Weights of a small GPT-style language model, trained from scratch on English Wikipedia: RMSNorm before each block.
MLP neurons of a small language model. Each row is named by its layer, matrix (down: output weights) and neuron, and shows model dimensions 32-127. Each number is 500 + 40 x the weight over its row's rms, rounded and kept within 0 to 999. Numbers have three digits each. A neuron's up and down rows have the sign that makes its largest values positive.
After each neuron's rows, "fires before" lists the tokens most often just after its 100 highest values on Wikipedia text that the model never trained on.

L14.down295:454522524442511429562526426509522520532491506514517528501516584550538511494498547542549505521467472545566417526496522495517535513508492580471528538480495522488508531578498550545465479489511520553469454535552495589472493508509465460563539509462425452534496474494433471519448499448543535473
fires before: " -", " 1", " ", " 2"

L12.down366:442497507475524461520519497529453484434520519520592485557453501556498522508544542482466539578462516475461551520513532475452430526499497506565518511565507514495435509464534537507556450518528492515489540447486474545519423574411512486480539547536471548492486483457509533451557529499519545513
fires before: "\n", "-", ","

L12.down272:501524509469496441516455459440466546474558477486397530501535559551513501520486482561526517525505504521483530453490455555456500527511433449547412461504419476422515518467445427555474513471458542465501483557498502506524460505455466479448480455553490525537560477483460524454459478562526566484
fires before: ".", "==", ",", "'s", " in", " to"

L8.down257:547456527475461532492503515503478467491495563543485467506500392520485515531467538492511497460458438466481512549460492480487514444480466488465513640525479611496511482504450534511497514452519506471551445463493493578465420470533552513469455520474514459434476457504568525467387530481447502482
fires before: "\n", "In", "-", "The", "B"

L12.down200:524491483509554505529584484461488456522524554509515432532483517493452507512470488485588477476460464481549491532527477460536469430519541501512492485504473426488490506480546559488480464458523493512522536526505570489426465433507525530485526434440513484417524465510553529506474526571473576510
fires before: " in", " on", "\n", ")", " |"

L6.down290:531479548368499508553546463541489564479536468454539505438399480463462564454479466533520560514505465518529476555511434472532442514573524558509464477556453562501524480522542532519521521455450491522495504483513485435473538510481448500479516548507533478478482500434489581478468479511485522609
fires before: "\n", "ated"

L5.down235:518464566490446484543538515501453503485483452503536537487484492517528407452572455478469525521506548477431458523519456582534476554583506517471455526509527504470451459540471554530481479528463486496497493504470517495466482552460500477435555526469453522452415537539509539571473541496503518546
fires before: "\n", "res", "ase", "il", " (", "al"

L8.down50:588542492443475599527530531456512510477488526434501519504498434526523454420468538482465497545467518473436578473422468543538507522530475484449466518508485497492502510534492528464479481478509557489542547470515460526496480513517511543418429484508513548459467616512513576451467523560533486417
fires before: ",", ".", " he", " she"

L6.down296:508514507534480427501485533452547535535455557551541536575506442533507472519476521487460451515513519507519405415561491457433461535556435411550518467462448490514519504481481490506487473521527582487446497489534495478557534566508502489408491462499495561451536503463516580490503474549489532463
fires before: "ed", "ing", " as", "er", "fic", "l"

L14.down70:440524506472539502478486543507501493490497496497484559487510517495454466458480486512529526499513465454495501483440430478524473536489480496518440480469548504534450543438487443469543477540559491524492447460526521476464495488558464452529505534433490472530535513517493534477488494489494448516
fires before: "|", "\n"

L11.down363:470438476517556456447543487442563495528545528488570459512474483516523482520484539533484532496496508491515419541472460493503589512492542572505444531552547495470482451490585491481502412516471565506517410492445516520499551436456509553531561455471451419526500427473469552506511445483527504503
fires before: "ream", "ov", "x", "lev", "ev", " mov"

L8.down309:455502550477482457544530470461505475465590501510558465465512425600412536468481463532465540477461533514457588555440515481457580520411522492556462508567530516496488512453517485443472552503517504481495464454479475498523518466450510483528552463547500537456468543463515548416464465526522430492
fires before: "-", "\n", "--", "|"

L11.down114:510472442483438498533467480447519559536441575410492449484503524497537606438489544478449524475521503469422492484570500501537524550515414469478514505416535526465513564569529512412469543481448519534502526460450491493502532509448528510489504523531502452576523497558461504528493495546479468451
fires before: "k", "he", "gar"

L10.down117:438493575423525497531495546454516539558509530471530461476486523507456492530454577606530517504573473491532504543466536485497501455455528501503467513547557547521416482576389480506437506518543458484541533428485476510491455516466462474562530531545512479478421503506552526505458534454531503530
fires before: "\n"

L8.down367:534501467516561497503612486618529462508589503470556462433563519461499494499417496474490464505542431490528469496470504540489523519497530534507431471523526487569452480553499480523505505469474490554496512531486513489486466522535580524541550438494513538518522500539461490513423573525545516538
fires before: "s", " |", " ("

L6.down56:502459524431426572558589459445527481419521495465521574561472444520573411508465532496467480491554564495462484435543537505483497503515471492546489486525547438485439518504454459505554513511468500469521538477514454498468490498504534517484563506539407482552572429477512545485507511495502484455
fires before: " |", "N", "W", "E", "F", "C"

L4.down57:545511473520532508546470453539483486568470461522492509531408591516498544444474520524538467552518519532561453539491481569455496472507532511429492481511538447479452528462567529491495434494557509475465455512481463417443527506465578464551482450560492607479532450511516466508484479531549510546
fires before: " |", " 0", " ("

L6.down288:532507553507478515513417498583500496544492572494561574536571510495512556533507578574547539567479467507373491510532464525553523506560522533529443453467451482495481463523503510517592507508482524553523499461420543477476500530502510517494486464504516432466513523508491480533531479628533515511
fires before: " the", "+", " number"

L10.down389:460513501517497510522514531425518526471530474519540537533462505471522523538557563503526517457498463564510455518594558503466563525486460507500406540501516485394481522503554462470488510559539506516514457479456467504509550440510447489486450487528430448500421461500540459439521447569544512440
fires before: "ar", "oc", "ag", "ov", "j", " G"

L8.down273:563518501515516507516494487491509530477574508501534468539473430502491476515449506521504436378523470478480587524469487499500474544548515521520564515454473473540494493532503514517529583492471448492492576495564429546480473512517440513454509474447520509516534431479543567477458550533495500470
fires before: "\n", " The", " He"

L10.down386:442483449448509498551574477524485536397504502544566509510489447539536485451509501467483497491436470499418549496466460430499501499481546514517508505520485519516512535530483527504417523495531476492525523483567525543449475438481485504490512476524582478449509493456463565478461470505467501529
fires before: "-", "\n"

L12.down421:471505533564497467609378526463479493514569549550501510494475539495521549519572493519484519512485410520474424563523475498536536498529555443449499489479510494513489577532488481477487465553516456465497484480552509463514527506466546508579526488537493471463510543478464525496564536531510509406
fires before: ",", "h", "\n", "us"

L7.down369:514477476483560490490511544450468518509461412532524444503547455509460459527459498541451527488550579461514489493487469432581450478528536449528467500498533466538523491486512447525546543534468563450522514433482461384539491470512571500520578589519472513462506440509528419556520488498555488486
fires before: "\n"

L12.down122:569531486500500404482511565463493454484548492536614499559527526517543489515514532481521500380451457477465478497457496448489512497491451567498479518443543572572497468499528518521456499494474474519473412490473537463469486527475468533558530475544507527492552524519506446524494474482424509490
fires before: " of", "'s", "ial", "."

L6.down216:487545455490515437421393481482505479430510466407589443486464510550498418549490500511519523527539501561422520513464449523483523498495468566511532490496481449414555572499464494489473466505498469491570493481489535492475495496530507548502517463523579518522460525462546436562511497495432539539
fires before: "\n", "|---|---|---|", " a", "imin"

L7.down319:516507474436503541496510500511460541461519561512547537549488395590509445455530487537530518486464478524444512519480476445518437554434535464486500482580530503567537489540496504487475493539463502522490515499501435538472487491576546416471538489478450553550561462496511568542512463538498508488
fires before: "-", "\n"

L9.down112:485509535511483575503499486547531506517577513412461525556429415454457503445508446416432535489510551551498510507452433478529455505506424570479511444460570522507463492504486472476495444585490563536486539465506499533434509483472516452532519542492519498523440514542537474484521563477521515472
fires before: ".", ",", " of", ")", "s", " was"

L8.down19:509516477469513518516512512442473442500555541454506466446464422519481478450417538493539519437443478476494590494494474470440473490506492523522484505569479502479473512496500518517529560489511525471498485478551486525484410507516494505417486487525522458495492507513483492493466529519482533487
fires before: "\n", "=="

L12.down12:465535509468531502499478534507466439507514576443482545497443499454575523459540489491539495513476519463530465522541445481520524508463493554484585467493439418533518473535507545501486444593544390518502484489485517554533456545538481487444549449562488456545549432499496540477524497538433521425
fires before: "\n"

L12.down256:491536478504439467555478478529496484561501531540530450554505469484437462452480510500494494534528384619478514491405539529497474560543498421446464498500553519500484527478498554507511490458498542469417569528501500472473555503562569517458519394532592535465495484492531550569475440459534494445
fires before: " |"

L9.down16:533566483370504521519477519401524478520586524512530482523473551505477528508534501536458516541518583539457491477461502541507567513538497502561623433532529514522518532498516447468510506482513490478511523519504486461514508489471547557452521575584471529495475539461569500502538508497491469513
fires before: " 0", "0", "2", "1", " 1", "3"

L11.down417:448531492445508511509458577538479497461527500516554508465493453471563473492553456430508469472420454469505493468522511544524496456496577453425526516446459509429549474520514484561443551474514475482557513469536490585497509472453504458513487486547528501482478502462478531520418555451410483515
fires before: " |", ":", "–", "\n"

L6.down259:457452488474477407457512486479523529495458529499509495538481508441503541464483460580550532435537552572561456515469528436505475488516452500457488501529512507470385544446495503452502559464561470475502519516423452490453505485594508471607500553457474508496465510514513475511499520523590424537
fires before: " 0", " 1", " 2", " ", " Goals", " 4"

L11.down359:553502468399535511597491517468485502411539506581477503515501408497525509475534485502454523518484481485525538531463500468451509514485496538494560496532424547492442573461470555481487465488516550458433454518482497570493457490519479372430509485494501565454516555413625506494465480494550552502
fires before: ",", "."

L9.down40:520407491588519483479475570482502512542492530511482463523536526462480532525444554555540496513499500486459466498491463553471537407508479498524518508537454440486576493465525497464444466473498542459461481558524478476389517412540497497513499484541488485473530547482488504496563544528520543490
fires before: " in", " the", " to", " by", " as", " from"

L12.down380:547527513529542521533535464532463530473523527510544421496495479473477480499454552504523511476522469485494492452444529495526527485516480448465518468440520429541488506515542544521482488528500493545492576429473447537541454499495516467501537457408547527477519495507523562463407543465530504503
fires before: " |", " place"

L7.down115:462474537499467512507480454549510460542495477488514527507542460457508442579527444578572612507502505458451535508539535489496481489556529490496466565473435555490515489516514490537526485416522459461503505481429479528514511500429461535460477586452501541530551484501462564467507506528459550467
fires before: ".", "\n", ".,"

L5.down160:438498463458475534544562445528455513587510487578466579510461347512477491482496483461553488495566420555501458489478491479507522515491599540435513408515523489564478519455460531491466513543513502438467527467462522525459447538545449476592546496516486502531574529533442447548488466522509425543
fires before: " |", "a", "2", ";"

L11.down353:485467570508525487557518554492518587501533496449483481508533459502521420517467509419524570547484529468471483476443528587459524443484494463521542512405506499508476490542450487489537497503507496492531526489567538582499464503505486475459569526457533557468490511500450531416469475505517450417
fires before: "\n"

L10.down137:410442491522489512490518494465501462529502552515573509509528493439497519461577561512546482570497536555484478477579483492527600483494447485463520536495539486505430491510497534545477464580489540587547509533491489517467557450476534470456524484500493570583479494521523542493503493611592495491
fires before: "he", "il", " L", "ol", "l"

L6.down345:430489565511463449529488478514542469493406482465481544505527437452545509474472451483470477497505505539499469508461447438495481515527557495461564494498430353487445526514483461502489527480514459531473499535481495537487529483496448522413531509452557549537519555510581520461476561519522516460
fires before: "ore", "ient", "a", "reen", "hed"

L11.down44:514557474435503499526544513529554523543465517519541520495484515464485485491494524516439448528490489513587434546575481510510578431521544483536521482447457459507522521509558603512546465517412485487421501606506430521525527535417513490476473462531524529534492445502489548538480515539493550489
fires before: " to", " for", ".", "ly", ","

L9.down444:391525495501473506511493556468594550556487526513579462513448454495490464511468467548568422466491514484453438528520533462549482531514499534456482466494514476477483551526406502546533579499563564477615526478505420388492452489472496525445486527507523445449509498459459501516539543464492526500
fires before: "\n"

L9.down11:447524469521518438541523484498547501461540548470552429479475489497600489471469508509458582526521506448425545460518522527488463515495381526572473535525505520497486513531504512457517482554537446510383537501482430557493508483504459532579562519475548531493468420520521588547558541498500493519
fires before: ",", ".", "s", " to", " the"

L12.down363:543530481467516496491449406533469461508505433463480515478544451551459440504482493493465512551474553444525515504462502486498511464529509608509560494439468571527514539489470565505486538531542450516497540490547488550481541494489562646497467509422513530495522493553442546495496456502480459446
fires before: "|", "|---|---|---|---", "\n"

L9.down340:568528490372562480516448570522527480471565493497560496550563521552494422532489474390478497500540485467451528455463521508550548519523434462556531494484506462555498499560452440468522507509486511540509580543512460514501517547499491569420477525498584519526523487571509556515454617474527477502
fires before: ",", ".", "–", ")", "\n"

L12.down315:489533524480485554501502525514478532464501483502467456471555468505485475458540504542517487587495529522520420497530538417504512447458497545503505474487542525515455489487513553429497452539519539555518476536506478493506529468450515456527509485400500573456519432459422538538407562569507479525
fires before: "y", "ese", "ish", "al", "ce", "ey"

L9.down87:551473452498490497516507496525537476537498490525499405492550443455423457518479494442535505461480500497455547498473474513514481508581455496486476518497555487563504498409530541536449556477540513451473526524586471559466429512470482516489507510466525534556485429520487511456446510520531531473
fires before: "\n"

L7.down107:519481554449536466548501497470468475466519434450532492404507477557503557505515537406490502518482475573481431457496515607498459547464506520532487426516526436484556429544549501476454452574545461509494472413481456448464478525532473504458497516510480488478505533543441557572515486510493536516
fires before: "\n", " ", " 8", " 19"

L10.down118:485421477468582555477467597442576455561585472516566573472443464509590461570476494485520552454464471534568464533465493457481522487480441501524511526484475513524458546563504503532469503508503534450536446442450448489532480443490534476517574510534464498501550461505541509467527520518455536449
fires before: "ing", "er", "ers", " on", "y"

L8.down195:444484449534491443527533406465481562513569498545540457500443467536443497481479514525544504484475516467471519508552534453508528548492502483532539472406487498512432552510494536557515557470501429449537446475505560448482459488471482520513539534456508493448482537473511575495471512503464472491
fires before: "\n"

L12.down108:439478502434480500484438544493568486506553499439583467423557520509539487486506518526434476591543484524542431527585467538509579504484545483531461456536517482451524532496494543498487438531559571499506502558516443476417441512573533469454466485553493468521526494565499486510464473479512512536
fires before: "a"

L6.down376:474505498484486504537499468467491479484572523483502475529514318549462481461433498544493523392479505517461551502446515415469516507499524494496505543555479495513513507472451465541469532507477492534493475478541474514515466480528474542447525552532545559486504485483487558504528486467484479443
fires before: "\n", "-", "=="

L11.down161:529443455518473516473526474525494511541416486483543484474509516457568500508498494479463500590510429446476537448441538437519454473441542516499528528519539464467412484454516389508464489482578408551563499465442484439542490452580428492529558507495508461449496580536518574496460503512482445544
fires before: "\n", "|", "|---|---|---|---", "|---|---|---|---|---|", "|---|---|---|---|---|---|"

L10.down170:517429439483509502524499532470466546509475504460524510570440433531536488527523544504519534482525466533442434571511525471500503500468460575472465517517564461505516453527478534527526454471510460481553482521522598496530499474498527487466547456478555474480501439501555577527512509550564445564
fires before: "or", "ard", "0", "ors", "ora"

L7.down28:554541445457550485444479531444504569530592504506490499528483440475522515545492495472501480506487503536513502451506511471542571498494562538485514543501507540505494500510503556540493514460494495468525503547534478481465475474446507514443499529449499521488458519490533516437505546485541510531
fires before: "\n", " The", " In", " They"

L7.down97:509475477490503548544457490458537459491513491515535512529546523543487502577435425452531478499453403555482527537446547490545519425580578497435555537413545494514419583541485573509547513445450398475567496491494462528500533505461490609509555472482546434521514456428500500524570509474433466507
fires before: "\n"

L7.down27:424497546515483507558568489511476479471493443503478439568489334498475517390425529509466512392553451554486566500476471467411470513503480501511504467550536516556511485541518587524473492531525519560399511496508462544527446493524498551464502537484586522503493424477587583478493506476421497544
fires before: "\n", "The", "===", "-", "In"

L9.down360:471563542524534514461405507523498466507565483564510527459499473491490513469538549472482404493412496464499458462575503510516461496525540482424497519529496467538435527469432517402528528531507466531484516517499491492454489466503449457554448506504492413506490545511492462492513541459487497503
fires before: ","

L8.down431:520519512520524483525454486492514525503532470536517433522473603492462537510520445483582486545548599512468497517447441418540528575498541439535449514514569434513455530511501489495579585518516463467584495546436481500497532478478507509547569497493514496474504471464431525514566557477444520513
fires before: "\n"

L12.down178:462498560481494478501526510511468500507557469505550553464464403489489499466535503436526398578501529469428546493480494532486491531505512465448569495413501460470478460503577501578463483476486466494513483491471522432475493467506472480420492547477567448465472558503506548509511552498496493521
fires before: " |", ".", ")", " –", ":", " "

L7.down205:450595488580470454510463467498511536506531484555497559563451453432478521495515484486435457500460529425484541535504517487497525508471510481472476540427539499537462542489540515507505447462442507534540504463570487509527462471463485541504492517523473516552464523511416569569472535458492507554
fires before: "\n", " 0"

L4.down125:560482512337525501540508519488562511517485579520473479492448534513522561459577481495524514565496512523539483551536508583478467471461513505471507464486514532498538470484598458493552500441495493494473481543462425476499459573435496536436567494513518489405443497544489488455546552504480518481
fires before: "6", "9", "8", "7", "2"

L14.down362:495535507463533511438483487458518549503457525425494499537562503477445404534527512506513464519451431494503428550497551481510549505547482560606499474500510528552480521523470511450528452517514509514476485508507476493506557506410573533455532570537486511494514529506455498516493469516501485436
fires before: "2", "3", "1", "4", "7", "6"

L12.down15:494484541508445441658519495500536482508534500505513475473589430488537490545448558445533494467583518501494491508488510507391539512577474469515552540538525457534529524508451497549521509515522529469447486543530556415559447523530529468478515478469520504499503418488515504527481495501499477549
fires before: "\n", " The"

L7.down232:473467535468450506510541512445512540519487481477478560414391496481470550487421498510548495556483477581513545503505449450504528497496562492514461389552494497542563529529441504474606581509542520542491469469481540491454459579451534500527507491517444482498527530463448481471500579439505489528
fires before: "\n", "S", "ro", "est"

L14.down92:482402541475452532499504521571519481511483428497520533498438551537526518510495551477472500527484482505531480615444437511561546526575472467558449483483439534545534512530490545481464511456545471533516474456476493530541518572570448406511522498526589494504531563495529531518504494480524524498
fires before: "-", "\n"

L9.down273:494533383516444441442483502431447498550510418486448503535418412528446481464532533519511430503541519520505482550469489571487550472493489475516516561538536561476552489431492518504475458458511447437572448550452532430515443429515452517502502464499474502524517449546533500534543485450555519511
fires before: "\n", " as", "0", "1", "6", " to"

L10.down289:558417514523526534506515521416527530477514462531522489448523465523523457529514452465496481423517527572520496475531534500492532432434447513524437472519534482478552511545522518495484493495550484465550440501490422500532586505554471542456513503549470464545481373516508518496452538542603508513
fires before: "o", "ki"

L5.down190:514463465462477520513545478507519545424514507466504505548515453550496520466422464530473531451574425572504503539442568483499448527531519474519466447534564398579460520447492554559500563561494495532448506508484465471473554479567520548527589464455560429523496443504573522556508518434482531521
fires before: " |"

L4.down383:473595468528406473444487489482464479538539498442519586464407455478486526499464533444524467436524508514475568500482515464402474489441523533514526567493483510542558528492420496562458486521508510552453510542503526525502453490490537498445461402505484556484482459436548464532474455489464492538
fires before: " the", " a", " his"

L14.down192:562476491525465519495531468479512520549496476507557552509453485538514525588524498456488411539505403471508454501471500486490538494501505498558490518505480540494459552498531524475439501541531450512512501389507529498517607602513609454557520534479508536463525536504421493503534447464486486450
fires before: " of", " York", "ly", "s"

L12.down225:539460512531496435469472554528492493525472512526512499531492510445545484524513493512508582519481516447495428482537553495470508484571505531443618468491517471548527467491431545509505445492485522480474557446467506457464505490502558431470562457462474488538444503548608461479525456516452474563
fires before: "\n"

L14.down74:501472410502560448532539510493496491555462517402504559521501536550509419528467469465471470495496490463515512513594447501514474483498432530485433475511505517535375483474518471560463540512446511503536511575544498460503543435489513548463555494519496446533488502484562500494449524527553557530
fires before: " a", " the", " of", "side", "ia", " with"

L10.down371:474536522473539444474503534432522493569469429483526503481517490543567538534500540568464507509432423504479525521569500481470466471480502582506490485510569512510446499409527524548526505531531595489534528538560517563407457450500505485526485549495466487575497504497536500574487494459492522517
fires before: "a"

L14.down71:578447527518489495548517527516553480488476474487428481519554563539446531502475541506496508504542492502584515482509446509473564466559458459495511477446586540540503568514495510505446442489486475487425517535455550545530512440561553564554393521506521515478505452495530465526492486514575519496
fires before: " the", " to", " his", " a"

L8.down179:418497381491432479546476460505500540410476465482555506503524432520532484440477526548460552490494523487456517483469432459503486506522459477433458475497569528463516562465486501453543545526498513498517565488530504528543510508460560516464519562440455576510466496435567488552469487496457484441
fires before: "\n", "ing", "."

L8.down161:523542451538531456397446513446557507492540486514468526464497534403542541468523464496530476549488476493458469588518503452464487492495474525493518565505561497540501536457524512477532548523487479447598543461484496491558549469499493581532520548450478519456432560463554432480492526522518441445
fires before: " |", ",", ".", "%", "–"

L2.down264:454519482524474556526483519483466474451531487558474524462571363483536480439446467458553471502460538474462478526462560441502461490526494525464525540460520533524473522548441423500495525506452560475522493389545513494504455521442462538462480523498484510473512460510514546533499525528480470448
fires before: "\n", "|", "B", "The"

L5.down297:469488555516501526520555526534524430512476550429443520429493497552491538492460539523513504522514563558550444495557450465541541508573544460485496446467441506505510464519516508525535459544509520450499536473493584517567571501499486433436500500487507592483474491545463525516467441443480508473
fires before: " to", " as", "end", "ing", "g", "s"

L5.down163:458460477545460418498434549529484513481469519518471551510493501544467566535512475555537504416438528485508443481580455519537476481548520540562508531455485537536483499519461524468476482457511572481502525501521526462441515444552437462519536464432554498490500500473469549484474485438452520536
fires before: " of", "s", "ing", "inning", "ins"

L10.down160:499504502497537498479508513478562456552502498474558540486556460592483540522540521488541457583483509569555525487493468513513491482453457508484491491425437416495519517431533565482514516513440547572455484524549568498472486534519478485512488487475475499448504451533538478421536498550439526588
fires before: " the", " /", "ical", "at", "ific", "s"

L5.down316:556485472438524540527553476526530488559536526459537435528504501464514527466484516452492519499486475475502564531541540474531449477556565495490457529489553520516584537528537469561536565544396447500491483536456518471506543516521557525462477481486498492460515502536480519479575540538417520475
fires before: "6", "7", "8", "2", "3", "9"

L7.down104:523490516541494470496472442425492556532502527560531609487473436474537521503517455472527508444568571505477501469472537538501570484475565466463518469571472498424538459471473528503509502517509523469578489491456528515483532480540511495462558478523457518505532517487515556478445533444485521562
fires before: "\n", " ", " 6", " 4", " 0", " 1"

L12.down265:421555489507500449508450520488511507496417507487487485441526486454520459427418503471475547523474516536466507460538433441473477521567498518506458559475515523426449522496502467490455460442514525514515523581506477465455548502477501455513546492512528482513467543472539524515560471577460526500
fires before: "|", " mi", "et"

L6.down440:507492479505479494515462489532444483554527512523507463487521402478399459545462458500522539465424452418496554525491478429418430497494468483492493482520455536532482526479485432558521526480485511493487548471499529490455483491514443547425515479473568568552527391498545491527510491494483549423
fires before: "|", "-", "\n", "T"

L8.down88:467470550530517501527468488507551495486518494554556492552470389535528501444448524548470465472529497483526518493492485449523484496530462483520539565419431498469552479516570523491483467469498573418466522443486416570507593460534495489491483536479478467466499480485521470421475461427458531487
fires before: "\n", "The", "-", "In"

L14.down416:468506508514446519491585536532547470471464507496492505486505465522405516521516560493566485489517424520584473506601452520504435507502589476468522539556545535511477523517525502544513515508498554514418515470534533454507430506486453535531511505500549570464463555478500411504565509493498465547
fires before: " |", "|", "|---|---|---|---|---|", "|---|---|---|---|", "|---|---|"

L11.down166:550473447417506538499549483409510485432596506487450531481470490478561499504521495467541463535463486553507485528573523466491547414511495509443539468508488429520444529437465505519506510577522490500514497452459585527440498512515503534495512549435521505510500495551563502500544501510486495499
fires before: " of", ".", ",", " (", " for", " in"

L5.down406:464483500437564538498542511444501498462521438527475464537514401503524533449412525496464478492487505517485549566517442436439449494457496478480474540533563514528441514425555509548507568493499449569532540459500501521481509456489580489507546498513565480493531465479523484511452474467490492485
fires before: "\n", " /"

L10.down258:505536589467590534479499515463461507471525477464610495468457546572484533482483450510542482524493418521448434521453460505502548379558527537507496504504533495467410524488442459460520501530515475438490539490500508515439487467534465555540524484503451487492489498501570542440560503494462470433
fires before: "\n", "|---|---|---|"

L12.down183:459476500464540579437453506597450539557534519493517482491516525492440498499524480485546531482527451464474455528460477495599472528500562491536497560520514459524434534507485452506502462548511456539538472455425490483503497544559452537513564484511581526492553551491540535534554498473562435531
fires before: "\n", " 0", " ", " —"

L7.down277:482495505495496553522426487527483408520467477522559481536554552477473485520447517553504470486450476501374563534509463523550472525514547503535457475475519471422490550582499531554585461404548486439494542447504533486433500492481505489505509473441528448526550467568501496536511438486498520516
fires before: "\n"

L12.down422:551509553465571462468529598454487468477454511507531513557522477592493475535480474477468492463458484510538463515537482468519595497572473546469545545503524529545525472544521519595551557493506535528408543517521536503503539538511520461508524519519518513574515546515456549479431451464477472466
fires before: " to", " and", ",", "–", "s"

L8.down163:486475498542558557538539506530523470466452408421519474488489474572525459492417504444511525505497481499487524474501513533514506515525509559481480449455486491562507516492495459470466464523609478506534462450474455481505524492523431508467492497556480527579539523543464499540476443512481509510
fires before: "\n", " ", " 0", " 5"

L12.down317:481463527428558579493501544404516529550538491543484563523475420475543457507486494489439491452463409468507478543480466503507606454577507535494563525474458462469502542529467521518554428510530486470483564412465447539579533530523438443499545501536526556470507462557489502491489449609536450447
fires before: "or", "ar", "er", "y", "lor"

L10.down251:465446479515517495566541533533539563496546472500545420437498485486532476520574417577490486478518486538503454502598500587493462457477489473533495471532534409399502466502462524471550508560506536537464450485529459533578426533484549508459520493473518525530501476566469512487511502583475556503
fires before: "u", "ie", "ou", "ee", "o", "ang"